python train.py --hidden_size=256 --intermediate_size=1024 --norm="layernorm" --init_std_up=0.0312 --optimizer="muon_variant" --beta1=0.95 --decay_fraction=1.0 --batch_tokens=[8192, 16384, 32768, 65536] --max_seq_len=256 --doc_mask=true --dataset="wikipedia_en"
MLP neurons of a small language model. Each row is named by its layer, matrix (up: input weights; down: output weights) and neuron, and shows model dimensions 80-207. Each number is 200 + 40 x the weight over its row's rms, rounded and kept within 0 to 999.
After each neuron's rows, "fires before" lists the tokens most often just after its 100 highest values on Wikipedia text that the model never trained on.

L2.up190,181,199,123,179,204,177,168,244,184,167,235,215,156,260,204,183,148,250,195,203,216,214,211,177,198,168,163,224,248,239,203,278,228,181,275,266,213,225,194,136,191,205,217,199,173,245,153,153,150,197,173,280,281,227,242,180,153,198,258,147,181,215,215,142,148,198,232,183,220,188,186,139,213,222,220,256,147,254,198,186,156,185,149,233,198,202,148,201,288,305,265,261,154,193,209,156,218,238,209,193,159,190,250,215,183,250,186,205,146,205,158,237,227,191,184,249,208,163,136,189,145,212,213,185,176,167,248,116
L2.down190,249,228,172,139,125,196,205,181,160,165,136,268,198,196,271,238,196,200,201,165,182,202,237,166,221,179,180,188,215,208,146,218,213,213,172,176,140,285,266,150,196,150,190,267,160,242,280,237,137,213,262,181,225,171,259,206,187,162,188,93,212,259,185,206,175,227,213,198,228,218,186,167,206,149,215,275,215,192,159,158,207,169,147,149,140,214,201,213,262,205,177,257,154,186,208,147,166,140,220,214,116,158,198,213,180,181,183,160,173,210,211,175,156,163,244,165,198,174,167,131,218,165,163,242,219,176,261,211
fires before: "–", ":", " | ", "2", " |"

L2.up622,219,142,190,221,193,279,165,262,219,164,144,193,197,214,168,214,171,184,179,159,250,199,141,225,126,163,295,231,208,200,180,222,198,169,212,242,291,199,200,191,168,275,286,190,279,188,220,200,144,191,241,215,190,172,173,218,173,271,242,189,230,237,192,248,156,299,195,192,197,242,248,233,170,268,267,248,170,172,203,194,138,192,137,141,169,189,187,246,239,174,226,184,149,254,208,173,240,107,245,189,196,189,214,213,206,140,168,182,207,238,116,158,221,145,140,224,185,142,242,113,190,225,218,185,246,242,194,186
L2.down622,261,207,206,269,250,117,240,265,199,190,197,248,273,208,199,173,197,188,208,184,179,157,261,190,277,114,298,173,262,197,247,184,228,237,202,162,231,180,188,193,176,193,262,165,154,236,162,197,225,181,248,197,175,133,180,233,298,149,208,203,249,192,176,140,216,235,202,256,113,238,224,237,255,183,221,151,160,198,205,230,177,192,243,73,218,173,149,206,198,195,164,213,158,164,181,166,210,199,89,184,198,214,215,236,221,164,171,180,197,202,226,296,188,209,246,197,215,95,193,173,247,207,170,206,221,251,186,274
fires before: ": ", " (", ")", ":", "^{"

L3.up795,157,137,162,205,131,239,208,153,99,193,170,170,200,194,158,157,237,153,142,216,258,235,174,178,225,186,212,279,264,216,192,186,234,190,206,104,205,226,155,248,287,217,228,168,211,172,219,176,199,192,215,175,199,243,250,152,146,248,272,217,192,213,250,185,231,190,182,185,226,207,185,189,166,189,146,154,267,218,226,213,208,199,173,272,212,218,153,247,171,160,150,147,263,161,227,226,158,177,153,263,236,210,233,142,220,248,186,168,256,192,216,247,166,225,189,277,212,148,243,196,188,188,234,196,210,251,232,211
L3.down795,153,108,193,184,186,177,230,189,196,125,125,216,214,261,190,144,226,187,210,204,180,236,228,264,188,236,178,232,215,178,157,158,176,291,161,138,223,218,217,206,238,228,249,136,185,195,236,189,175,196,222,289,201,240,199,205,160,214,227,165,209,173,252,147,212,136,171,235,162,190,240,149,182,206,136,224,261,253,198,238,195,143,177,263,246,183,155,270,203,211,231,145,263,218,239,175,178,206,169,224,195,209,126,196,191,134,164,169,259,177,194,223,146,207,195,241,242,245,206,206,180,151,182,229,169,248,280,210
fires before: "-", "=", "P", "C", "G"

L2.up256,160,205,178,191,180,212,236,289,171,243,172,150,211,221,172,226,101,270,224,189,218,212,215,233,233,199,137,211,270,222,165,209,197,141,268,190,179,181,204,226,185,203,214,219,140,215,198,185,156,196,232,280,209,183,221,129,190,245,218,153,248,233,235,144,266,256,129,213,230,208,179,272,164,214,188,182,219,153,195,230,174,229,187,162,236,215,231,207,195,235,150,138,243,178,178,187,253,156,232,199,227,241,203,246,199,207,113,150,219,190,252,282,215,103,164,287,203,175,251,190,178,166,214,196,198,177,139,169
L2.down256,181,131,225,264,132,126,179,156,271,208,212,238,150,215,230,150,170,252,315,153,217,257,210,244,238,231,130,166,205,195,270,195,221,215,228,175,251,216,260,177,215,182,132,198,193,212,237,184,240,238,225,177,235,90,217,214,134,173,254,166,170,131,173,214,209,222,213,265,186,196,167,168,184,208,280,171,215,142,166,163,155,220,225,191,189,210,231,211,248,189,193,160,149,145,225,233,174,221,218,193,198,233,211,165,222,229,178,177,197,198,277,201,209,218,213,271,224,142,202,225,230,239,223,153,202,209,192,142
fires before: "\n"

L3.up677,155,179,133,227,154,249,194,188,105,174,180,160,232,222,205,210,190,179,147,179,199,253,199,137,210,124,300,249,216,163,153,216,218,197,204,191,242,188,155,187,269,174,228,233,211,186,217,227,159,194,182,178,193,199,261,143,248,247,145,187,249,238,279,192,220,223,217,202,201,196,188,206,215,220,95,201,224,211,237,223,245,207,227,265,188,173,159,263,92,148,198,178,287,211,222,206,142,160,229,316,205,215,229,173,258,224,233,150,255,226,181,207,114,272,239,238,149,179,211,191,155,154,263,224,188,226,253,222
L3.down677,135,167,187,136,200,146,248,200,262,170,178,170,209,250,213,162,283,247,242,205,193,263,268,214,181,252,193,197,192,190,178,168,236,237,154,164,234,161,268,214,190,186,236,113,174,205,179,233,154,235,215,224,191,227,172,194,175,276,299,145,180,227,256,158,205,113,162,165,241,236,155,203,170,208,188,240,249,210,189,281,272,200,224,218,233,144,212,250,207,269,143,229,175,170,227,192,135,222,119,181,143,218,139,175,195,166,106,139,238,118,127,219,220,264,204,241,214,222,207,109,243,134,195,219,106,189,257,165
fires before: "-", "=", "P"

L2.up189,173,148,200,256,163,190,193,190,135,171,154,177,212,279,178,122,184,206,141,254,256,201,178,264,302,214,244,211,190,217,161,209,242,194,204,159,167,178,171,220,202,124,152,148,165,188,198,151,181,216,233,189,137,177,235,120,142,161,234,178,194,250,295,249,247,175,220,155,234,136,205,249,250,180,156,207,225,181,171,170,183,232,173,239,204,168,171,211,247,158,157,165,231,209,216,198,149,179,166,234,219,216,256,170,203,222,244,177,290,179,171,207,170,284,148,190,205,207,235,168,174,179,202,155,185,173,268,268
L2.down189,157,143,170,187,119,198,255,246,180,139,188,161,185,259,231,165,256,116,164,228,251,259,207,228,230,225,186,181,200,210,198,107,170,259,192,129,251,149,257,246,213,205,238,157,164,231,154,177,169,227,196,219,183,192,228,183,197,241,257,190,171,189,246,178,152,170,209,183,223,176,183,263,187,221,141,286,259,222,155,248,229,152,199,149,208,190,182,245,214,200,175,208,222,228,183,194,235,165,161,210,190,180,184,190,222,216,230,177,221,145,219,193,77,207,244,229,189,253,155,181,168,174,133,143,179,233,308,215
fires before: "-", "- •", "- D"

L2.up235,249,280,254,110,166,168,243,295,227,269,185,188,183,208,131,199,128,243,198,207,178,227,241,165,206,170,222,175,267,196,239,151,207,129,223,171,275,266,251,171,147,182,270,193,263,149,196,201,202,230,208,267,155,209,202,173,182,230,283,207,173,261,165,228,255,184,157,179,192,199,185,262,229,164,196,220,167,161,265,207,224,247,262,192,207,138,211,101,205,182,189,258,206,235,188,220,322,194,192,209,258,198,217,172,154,230,87,213,191,139,215,166,197,143,213,147,183,217,233,215,151,232,149,237,217,234,199,206
L2.down235,196,162,241,199,233,175,238,200,154,195,185,221,182,228,210,151,143,177,176,147,228,267,275,169,266,194,178,277,264,193,204,189,150,95,205,164,235,320,168,137,216,196,210,233,212,219,216,191,227,227,194,170,168,174,223,216,245,248,234,208,160,232,232,277,248,201,148,166,185,167,225,208,155,227,213,199,219,153,275,213,185,185,238,199,242,210,234,162,157,138,244,225,275,196,208,225,259,149,134,232,210,266,160,131,182,158,225,203,163,193,185,75,226,229,167,203,224,130,183,192,161,229,182,199,154,183,152,276
fires before: "\n", " Go", "otes |", " App"

L5.up714,185,187,229,168,274,214,241,193,184,146,272,197,143,199,193,192,170,201,171,250,281,139,134,196,158,163,225,141,199,173,198,224,272,262,214,221,135,199,234,199,232,174,234,204,202,162,233,228,178,190,209,142,224,228,108,220,181,243,190,218,261,181,201,200,155,185,169,202,238,226,203,242,145,198,310,173,143,192,185,183,198,156,191,197,166,173,235,174,261,167,220,231,158,161,223,153,242,231,227,191,195,159,146,186,283,177,170,189,166,266,248,160,175,212,170,229,154,150,283,181,275,242,214,151,183,264,201,143
L5.down714,201,222,263,152,196,193,150,156,173,252,156,200,196,234,262,272,248,201,229,251,168,201,149,230,210,229,147,178,265,240,252,183,210,192,229,252,153,188,171,194,215,127,200,184,113,209,174,209,273,207,213,150,208,232,244,164,191,133,178,161,195,192,171,200,226,134,144,213,150,199,252,224,241,234,210,242,228,180,213,126,245,256,270,162,189,144,241,121,133,225,181,262,180,178,243,201,297,201,183,205,174,137,227,266,215,277,171,166,158,191,218,190,187,265,188,199,191,232,177,203,115,196,141,178,236,176,295,130
fires before: "\n", "\n\n"

L5.up404,181,286,269,194,257,192,205,116,181,198,228,229,100,197,205,222,218,191,200,196,162,166,230,166,210,147,231,141,209,118,201,271,233,212,239,239,128,141,231,205,169,179,221,226,146,199,235,180,237,178,215,237,157,208,216,204,213,173,214,188,218,220,143,226,220,222,204,131,263,248,222,223,186,220,235,174,180,222,149,171,165,154,246,208,191,109,291,219,175,143,237,154,236,167,203,205,225,212,210,189,163,208,239,216,199,194,125,121,218,199,173,207,192,194,234,289,285,194,261,167,198,121,275,169,216,181,194,161
L5.down404,216,261,108,180,227,179,117,204,212,194,248,224,288,278,191,179,259,194,313,211,280,213,170,151,170,195,229,170,153,178,229,189,107,147,194,164,245,229,224,213,88,188,207,236,122,208,254,210,208,185,244,227,161,255,153,148,196,170,210,138,171,232,144,211,215,230,201,221,159,254,199,181,177,270,246,235,188,235,157,142,200,186,153,210,193,194,227,205,203,190,247,210,205,215,224,195,308,227,197,281,178,149,253,187,178,226,159,177,189,232,221,183,210,201,159,266,147,206,175,235,151,146,208,167,196,153,170,224
fires before: ",", ".", "\n", "\n\n", " Ar", ", which"

L5.up169,151,270,208,195,225,198,171,254,133,228,206,160,192,108,218,175,152,141,220,200,185,114,183,267,226,217,183,202,198,158,231,171,223,79,219,132,210,206,136,248,255,226,188,291,218,182,132,229,194,226,189,190,241,204,166,197,201,216,181,197,177,206,208,153,156,262,231,265,173,193,149,189,187,186,152,155,144,134,130,233,197,243,241,188,172,184,179,236,200,198,126,248,210,164,168,204,197,242,218,224,203,172,226,252,212,194,258,130,217,215,162,179,200,198,204,252,176,236,242,224,152,150,255,186,216,196,199,165
L5.down169,210,268,249,238,192,179,203,197,159,283,139,204,163,239,259,175,298,218,225,178,209,202,200,169,283,144,155,252,208,221,229,194,230,221,245,124,169,225,181,233,158,180,255,152,144,197,140,311,154,138,261,132,241,202,166,219,183,195,200,139,244,203,215,327,182,141,191,139,202,196,193,199,187,242,152,253,261,165,193,194,165,191,150,240,150,217,221,193,139,135,221,107,185,212,269,121,135,229,130,223,196,174,221,135,186,198,226,174,170,160,239,255,185,219,192,160,182,216,247,248,243,240,176,138,192,253,224,197
fires before: "\n\n", " The", " He", " On", " It", "\n"

L2.up501,197,236,207,189,193,234,231,254,123,201,207,271,145,192,200,177,135,296,214,233,220,274,154,224,176,234,167,246,134,210,149,168,183,246,194,195,193,190,218,152,240,217,192,255,209,207,279,131,125,162,277,252,234,237,216,191,208,276,165,171,244,190,218,141,280,208,211,204,263,262,217,163,217,179,206,243,249,232,183,240,199,160,217,181,248,182,167,189,168,234,152,227,123,157,181,158,242,165,167,210,163,218,203,151,234,177,180,160,185,206,146,243,135,241,175,237,202,155,215,187,173,170,250,174,247,265,230,159
L2.down501,155,158,188,160,204,213,208,175,141,179,192,233,154,200,201,214,102,287,226,228,216,219,274,210,211,185,136,233,216,277,206,212,213,208,144,218,186,209,253,152,223,251,187,235,222,155,299,235,263,219,226,240,173,176,214,225,201,249,183,125,170,168,208,178,219,182,202,214,187,247,144,111,167,238,197,217,216,278,157,187,162,165,243,195,181,206,222,209,173,223,126,199,182,139,214,144,386,93,207,201,224,238,189,204,209,220,218,185,226,245,182,171,192,238,209,207,233,132,184,228,307,193,210,141,206,172,200,166
fires before: "1", "2", ":"

L10.up820,267,233,278,204,235,200,270,254,204,273,249,188,180,180,227,236,110,165,223,183,172,235,235,228,225,278,188,273,183,197,167,227,258,166,222,219,201,233,164,191,190,238,113,144,230,200,205,178,192,150,171,203,277,219,207,227,253,206,210,252,161,156,190,148,169,256,215,125,228,196,200,183,204,223,228,134,155,203,215,268,286,185,187,251,129,239,119,104,237,253,192,299,215,129,197,170,199,187,133,170,201,167,229,248,193,208,191,146,153,188,179,196,226,207,231,245,212,221,146,179,152,169,208,180,196,224,238,208
L10.down820,136,106,184,271,210,262,221,167,274,237,252,214,128,241,209,219,191,240,163,188,188,206,262,187,142,226,146,189,218,205,42,177,200,172,232,152,165,156,231,215,186,262,172,288,183,215,250,204,222,178,226,222,220,236,181,170,238,221,192,177,267,165,248,199,265,102,210,225,120,191,220,196,229,186,163,248,236,190,225,175,249,199,205,177,155,217,198,236,206,202,187,207,274,196,190,265,207,204,241,322,160,165,178,143,153,166,158,185,146,197,177,265,230,192,184,216,180,144,240,173,207,193,155,269,197,237,186,175
fires before: "5", "8", "1", "7", "6"

L10.up960,191,265,268,230,130,202,202,281,197,211,185,163,153,157,246,207,143,249,242,188,191,214,249,129,228,236,230,205,240,172,239,181,214,240,205,177,185,205,173,267,292,244,236,135,192,197,211,226,229,210,132,131,265,199,166,217,243,158,231,181,216,206,242,233,262,204,228,214,161,133,163,218,197,196,197,206,120,153,146,255,220,186,284,175,209,140,190,199,208,179,199,229,228,202,238,162,198,265,253,248,219,182,241,174,163,203,122,110,118,153,172,171,245,142,245,247,244,187,267,187,153,181,212,218,191,230,199,215
L10.down960,197,177,197,250,204,228,197,254,120,190,171,178,143,181,178,227,263,145,199,187,244,199,199,223,159,150,191,183,225,202,262,120,182,187,198,192,237,161,256,239,210,200,236,165,232,222,174,263,168,181,185,151,204,177,189,229,325,198,136,206,212,139,222,180,162,277,228,259,128,231,215,218,151,220,263,109,163,218,198,204,187,164,217,203,205,285,204,147,236,189,271,220,168,297,233,175,154,170,145,107,127,210,231,208,223,224,211,129,205,219,254,148,206,227,207,227,226,173,200,221,191,183,210,150,283,196,168,171
fires before: "als", "al", "\n", "S.", "ific"

L5.up303,185,141,157,190,249,257,224,220,239,187,178,227,267,226,182,167,229,231,211,216,182,266,206,238,255,188,262,269,288,210,202,237,152,256,174,152,255,223,158,219,209,229,202,211,176,244,195,198,170,149,163,133,165,203,170,217,175,219,97,281,255,134,255,162,204,212,192,223,165,265,148,209,244,135,213,171,324,181,206,240,175,209,209,228,200,158,141,221,166,221,167,192,160,212,200,177,137,194,288,218,208,187,172,184,118,222,121,241,252,119,212,148,209,188,193,136,158,255,201,271,213,201,178,229,143,205,231,170
L5.down303,164,202,230,186,199,213,194,222,204,165,224,146,255,252,145,174,248,242,199,255,279,234,237,245,282,204,145,194,221,159,204,222,238,166,144,170,248,237,228,221,144,153,210,256,132,215,204,234,257,164,209,238,171,147,203,149,219,208,91,262,183,163,169,252,245,225,214,143,130,207,162,285,207,196,201,203,223,163,185,163,207,233,161,216,185,163,207,256,159,234,132,181,143,182,167,207,187,194,228,172,128,170,229,211,196,183,171,190,208,214,240,185,169,206,180,187,165,159,219,158,192,163,226,199,197,191,256,215
fires before: " | ", "% |", "%", " |", "; ", " |  |"

L3.up197,207,224,226,159,214,212,209,243,152,234,129,209,202,163,217,204,247,236,228,173,179,252,187,235,199,146,222,153,161,282,220,248,242,214,168,175,205,247,226,251,172,286,164,268,186,187,171,180,174,186,235,219,212,226,213,137,160,131,217,173,165,224,246,207,100,165,136,164,148,237,133,168,219,234,238,222,177,202,212,287,161,206,227,182,230,176,177,221,225,205,218,228,189,214,202,233,189,136,239,191,265,158,143,270,174,284,142,182,179,195,198,210,231,157,241,224,122,160,175,229,145,140,186,187,249,96,210,228
L3.down197,244,151,204,277,230,250,187,233,145,166,181,239,142,249,199,205,227,231,184,229,180,169,237,250,212,169,184,164,213,190,196,219,203,226,185,137,131,250,206,205,204,169,211,213,139,183,235,249,272,215,207,226,206,188,194,260,196,215,240,140,213,225,285,219,255,166,193,256,160,221,258,145,161,275,212,220,238,220,232,216,214,152,178,239,238,187,248,196,231,195,118,158,233,227,152,239,150,308,236,266,243,192,187,87,98,214,227,179,204,115,209,145,246,217,191,199,264,233,239,148,203,149,214,157,182,233,247,205
fires before: "\n", "==", "\n\n", "; ", " for the"

L2.up417,201,221,198,179,230,233,164,230,175,181,159,211,212,114,203,221,245,212,167,241,236,165,190,246,182,186,133,205,206,170,146,275,278,183,178,215,105,239,201,155,213,234,228,178,227,258,185,214,230,235,174,193,233,263,185,223,134,214,207,178,292,217,170,236,180,162,140,153,162,198,141,247,251,204,176,225,153,207,195,222,208,142,205,195,168,202,237,167,152,199,168,234,174,148,301,225,238,144,143,224,183,229,192,226,220,198,251,190,116,140,227,209,167,266,220,170,172,239,177,169,207,218,143,150,230,189,211,142
L2.down417,256,223,149,223,209,199,194,147,290,144,222,217,213,204,214,167,226,220,149,227,186,194,142,231,236,181,142,162,176,184,175,233,114,193,250,159,203,227,147,246,156,207,146,196,208,237,149,223,202,322,254,204,222,206,166,187,158,247,167,176,261,270,211,173,178,238,213,146,200,218,161,243,185,207,227,243,258,157,173,238,239,152,231,167,185,115,213,166,257,251,187,233,153,212,176,140,221,106,173,217,205,223,242,259,265,218,214,195,236,149,184,252,239,197,218,227,166,213,128,133,210,173,123,174,166,189,254,187
fires before: "2", "1", "|", "==="

L2.up304,108,239,266,179,241,102,232,252,154,181,270,152,200,234,216,175,180,247,219,197,131,174,243,212,196,158,194,252,216,257,160,233,232,170,180,212,172,209,230,198,214,235,189,184,194,179,222,102,217,161,191,260,188,201,126,196,224,240,228,166,160,162,176,221,218,199,177,252,153,135,228,137,197,203,294,159,180,215,133,164,210,224,228,160,185,180,163,140,143,161,146,171,221,238,202,167,295,203,151,150,143,200,246,243,270,198,192,159,201,228,222,134,207,237,183,154,286,202,179,192,229,220,169,251,225,264,247,229
L2.down304,210,167,260,196,248,314,151,113,247,258,270,184,195,233,150,195,217,170,283,241,139,156,224,174,214,194,232,156,243,209,161,243,189,222,215,228,214,166,175,208,179,210,209,185,199,190,186,167,238,262,244,138,216,173,241,215,170,229,280,175,168,135,259,176,213,219,150,220,187,248,180,206,179,222,162,166,250,232,288,264,167,219,196,269,204,223,254,180,137,171,136,172,188,225,196,107,250,214,214,238,150,128,200,262,133,244,119,136,172,250,151,167,224,182,193,253,182,223,181,192,232,208,135,210,224,160,264,182
fires before: "\n", "\n\n", "2", "W", "S"

L5.up743,243,248,244,207,226,161,176,119,183,201,257,150,114,184,204,241,130,176,126,159,179,259,174,220,162,198,218,185,182,233,265,223,279,233,198,239,225,189,197,207,228,225,207,264,178,259,141,203,239,204,152,213,177,172,272,223,252,157,215,212,245,217,210,178,267,183,269,194,216,116,182,237,201,192,230,197,166,267,125,132,232,236,236,199,175,158,189,140,209,179,209,166,201,225,227,162,212,221,163,100,199,138,240,277,138,200,200,144,178,190,221,158,162,197,253,235,185,177,197,196,160,254,124,164,134,218,175,191
L5.down743,212,213,207,210,117,211,221,251,299,185,252,176,215,190,178,193,213,160,200,223,238,242,147,208,200,215,163,132,197,162,117,233,212,223,135,139,235,234,214,257,170,269,177,221,220,221,205,141,254,224,213,164,162,219,207,193,189,199,241,163,217,261,251,219,205,185,199,170,203,179,210,106,231,185,256,240,210,212,191,194,260,186,227,103,190,179,243,209,159,208,187,199,190,230,170,180,251,205,187,233,255,130,185,165,198,192,180,193,188,200,170,300,126,213,234,169,276,196,186,283,212,168,124,198,187,203,206,210
fires before: "\n", "\n\n", "2", "it"

L3.up825,198,217,183,239,141,164,171,227,216,161,205,193,174,200,230,251,265,189,142,175,214,188,273,177,209,239,171,188,147,200,238,234,231,139,186,204,228,178,290,205,163,204,132,161,132,157,238,235,257,209,183,125,184,184,141,179,201,252,161,212,176,237,136,223,196,184,282,295,236,220,154,184,101,154,178,219,160,203,176,262,244,152,150,149,131,187,158,207,215,191,229,200,179,252,277,219,209,181,216,269,164,111,170,125,185,236,295,226,121,235,222,200,229,181,160,192,195,126,242,246,191,276,258,166,214,203,131,166
L3.down825,97,172,171,243,158,157,235,228,196,204,182,237,185,175,208,241,288,169,140,262,180,169,181,210,210,162,178,277,180,228,152,255,201,123,181,276,197,105,221,247,240,161,228,192,230,191,236,160,185,144,270,131,243,155,234,197,179,220,196,211,211,193,183,200,240,236,231,153,189,199,261,252,219,205,172,214,264,140,169,124,219,187,153,163,211,203,168,202,119,124,226,167,162,209,221,230,212,259,221,242,250,172,141,212,190,242,185,217,185,221,206,244,164,194,205,167,202,198,251,195,200,207,283,116,193,180,198,183
fires before: "als", " on", " to", "ing", "al", " to the"

L3.up670,177,198,235,176,235,248,269,288,198,223,202,189,222,242,153,167,178,197,129,159,160,203,187,144,173,184,189,154,162,228,145,262,141,200,229,190,201,279,184,185,209,234,201,198,193,104,90,227,176,191,211,263,190,228,236,193,225,162,222,242,163,173,252,194,224,223,198,159,179,159,188,222,182,224,205,149,235,146,190,241,166,198,235,226,225,253,165,171,160,179,188,255,189,233,189,180,145,187,204,251,150,195,209,281,180,296,185,180,244,169,212,188,246,191,198,190,172,199,184,208,191,165,215,228,159,132,178,183
L3.down670,210,253,176,224,246,200,256,206,269,215,192,145,136,150,209,173,230,174,179,215,165,180,145,169,216,233,234,152,164,228,232,187,144,155,274,245,132,195,184,213,155,184,214,191,244,123,185,274,136,202,225,205,233,248,156,161,95,154,243,296,231,200,277,201,273,232,236,110,165,198,202,282,235,241,197,224,158,118,173,233,195,182,178,229,248,143,293,306,214,191,204,239,159,224,207,201,242,213,220,191,200,181,186,177,158,199,243,210,265,124,133,177,210,183,245,211,166,171,241,252,201,258,106,186,246,229,153,148
fires before: " | ", "1", "; ", "% |", "0", " |"

L2.up147,316,206,164,265,228,164,164,189,194,162,255,150,140,189,241,169,129,229,231,230,210,159,211,230,119,191,162,233,188,223,250,236,238,173,198,129,128,209,173,279,151,216,246,170,189,213,131,199,232,240,172,238,253,182,245,231,264,189,220,223,217,238,225,199,228,170,163,131,183,141,155,261,174,248,246,198,238,184,161,184,252,214,184,215,179,282,220,170,223,210,168,236,184,177,244,230,222,131,197,280,225,205,143,229,128,215,191,158,187,162,250,236,220,180,196,217,230,208,200,165,249,200,210,275,211,231,206,161
L2.down147,186,228,189,146,203,236,283,213,215,165,190,215,184,204,114,161,194,179,200,226,251,211,194,174,155,88,221,138,262,225,186,229,177,135,181,114,163,306,214,242,243,248,211,187,268,196,188,158,217,228,254,169,146,50,148,236,243,176,204,224,178,196,153,209,244,186,174,211,247,221,235,212,197,260,215,165,149,254,199,234,185,166,262,230,127,163,159,264,236,206,240,274,195,213,222,243,190,164,140,198,183,215,208,166,190,178,174,187,151,240,255,176,203,237,169,176,186,127,202,217,193,203,154,157,231,201,217,203
fires before: "2", "1"

L3.up296,264,217,141,172,201,232,206,270,261,151,176,135,152,196,248,205,234,184,171,254,217,84,246,180,178,231,199,246,256,182,157,215,118,248,253,196,205,157,171,218,191,203,179,158,203,208,234,168,220,143,183,166,209,240,153,150,147,174,205,180,215,171,175,210,149,234,208,250,171,115,259,231,151,183,225,165,213,189,205,236,231,181,212,167,206,185,82,148,180,211,183,246,197,137,264,250,274,222,236,165,139,137,202,218,243,204,133,219,203,151,185,163,185,174,230,139,173,234,188,131,183,188,222,168,282,185,181,145
L3.down296,213,184,200,162,229,186,181,178,276,251,188,177,163,167,191,136,195,272,205,254,164,187,212,198,202,224,246,117,221,169,225,202,172,108,226,183,305,261,184,241,229,205,298,243,178,201,198,186,178,207,167,270,176,187,127,147,224,229,154,227,162,242,178,179,227,232,123,286,173,236,214,139,113,187,182,181,259,201,246,172,232,190,219,228,230,216,172,151,211,141,156,192,181,199,226,220,211,166,178,165,199,215,151,205,149,195,245,229,180,65,239,215,247,166,199,184,195,225,203,212,191,221,143,235,262,164,231,251
fires before: "als", " |  |  | ", ": ", "ine", "f", ":"

L3.up905,128,189,199,119,264,199,252,186,179,177,176,215,178,158,115,228,163,272,193,160,182,248,260,138,233,191,190,256,253,178,169,167,194,170,201,228,177,220,146,223,184,208,154,223,245,107,217,187,236,223,197,273,215,196,142,154,151,158,161,173,221,266,211,238,253,222,193,219,177,251,264,236,181,205,169,156,212,145,197,284,268,258,166,115,225,179,276,208,160,206,175,243,213,197,138,169,228,201,234,221,232,246,267,200,134,214,178,172,183,244,226,231,298,185,204,191,131,193,155,164,189,165,211,213,204,165,197,204
L3.down905,155,161,148,261,199,212,173,219,179,133,182,205,236,199,190,191,234,271,218,162,144,215,270,209,271,208,261,211,172,265,188,273,197,102,146,192,166,160,231,179,142,219,138,179,193,239,229,265,204,193,219,202,165,220,224,228,164,227,232,204,195,183,206,220,240,282,137,228,187,187,171,210,187,239,140,190,200,208,151,247,229,202,210,224,187,192,252,136,259,273,113,212,296,119,181,228,215,164,181,156,264,96,186,195,170,212,217,227,249,166,148,168,210,208,184,187,207,173,180,203,175,172,188,210,207,101,209,204
fires before: "\n", " |", " Go", "1"

L2.up889,280,270,171,190,232,191,204,183,244,197,221,284,222,159,211,165,149,137,146,199,224,218,188,191,247,210,132,167,157,131,275,244,247,197,232,183,184,240,274,267,166,214,184,185,186,127,229,167,153,189,281,250,245,204,206,184,242,204,230,218,216,234,180,194,157,179,214,193,185,209,260,177,107,217,250,167,195,214,233,144,172,187,236,119,229,158,179,216,158,233,219,205,153,172,225,187,272,194,255,159,179,197,183,172,187,269,181,266,237,242,156,197,242,152,247,190,200,212,224,212,179,193,157,160,205,228,197,173
L2.down889,244,239,157,173,218,205,245,127,242,173,200,207,219,203,237,166,100,149,144,186,201,240,245,170,219,155,242,205,198,194,272,222,227,122,229,203,172,284,203,228,224,179,219,167,177,176,230,257,133,225,269,138,239,182,179,256,191,219,153,165,199,206,169,270,179,166,170,240,198,197,165,184,110,277,154,164,173,245,212,215,205,185,301,181,154,187,188,129,136,132,217,179,154,131,262,106,265,166,257,208,202,302,157,218,119,222,145,196,220,253,235,171,200,125,211,157,227,137,244,187,135,189,226,203,177,196,203,184
fires before: "\n", "ish", "en", "v", "ham"

L3.up339,148,128,163,199,219,225,56,244,156,171,127,177,223,185,172,314,223,283,153,155,255,185,157,200,152,132,241,228,217,246,181,210,258,187,204,155,178,237,219,215,155,202,97,172,162,131,259,204,190,231,240,179,188,156,199,162,238,219,187,157,241,190,160,205,244,162,151,226,200,158,204,170,238,220,192,240,168,194,291,157,170,196,215,268,161,218,151,198,244,171,189,139,205,218,172,193,203,239,185,207,179,272,233,209,248,167,245,166,260,161,189,156,210,170,189,204,153,141,291,197,181,200,203,208,150,159,274,260
L3.down339,219,175,236,120,150,170,200,281,253,145,219,159,197,260,209,133,205,185,224,235,154,238,152,205,211,175,220,201,267,196,235,184,223,182,134,196,212,240,223,250,173,208,190,140,164,212,199,107,200,213,252,235,235,192,152,241,203,215,142,166,198,196,295,201,172,158,191,187,217,249,201,204,220,149,224,206,254,237,160,152,238,146,208,227,234,215,218,205,223,182,196,209,152,231,176,274,176,244,172,174,219,188,213,223,176,126,263,100,229,177,180,169,169,210,264,202,143,290,165,179,207,186,221,157,141,109,230,181
fires before: "-", "- •", "st", "ed", "- A"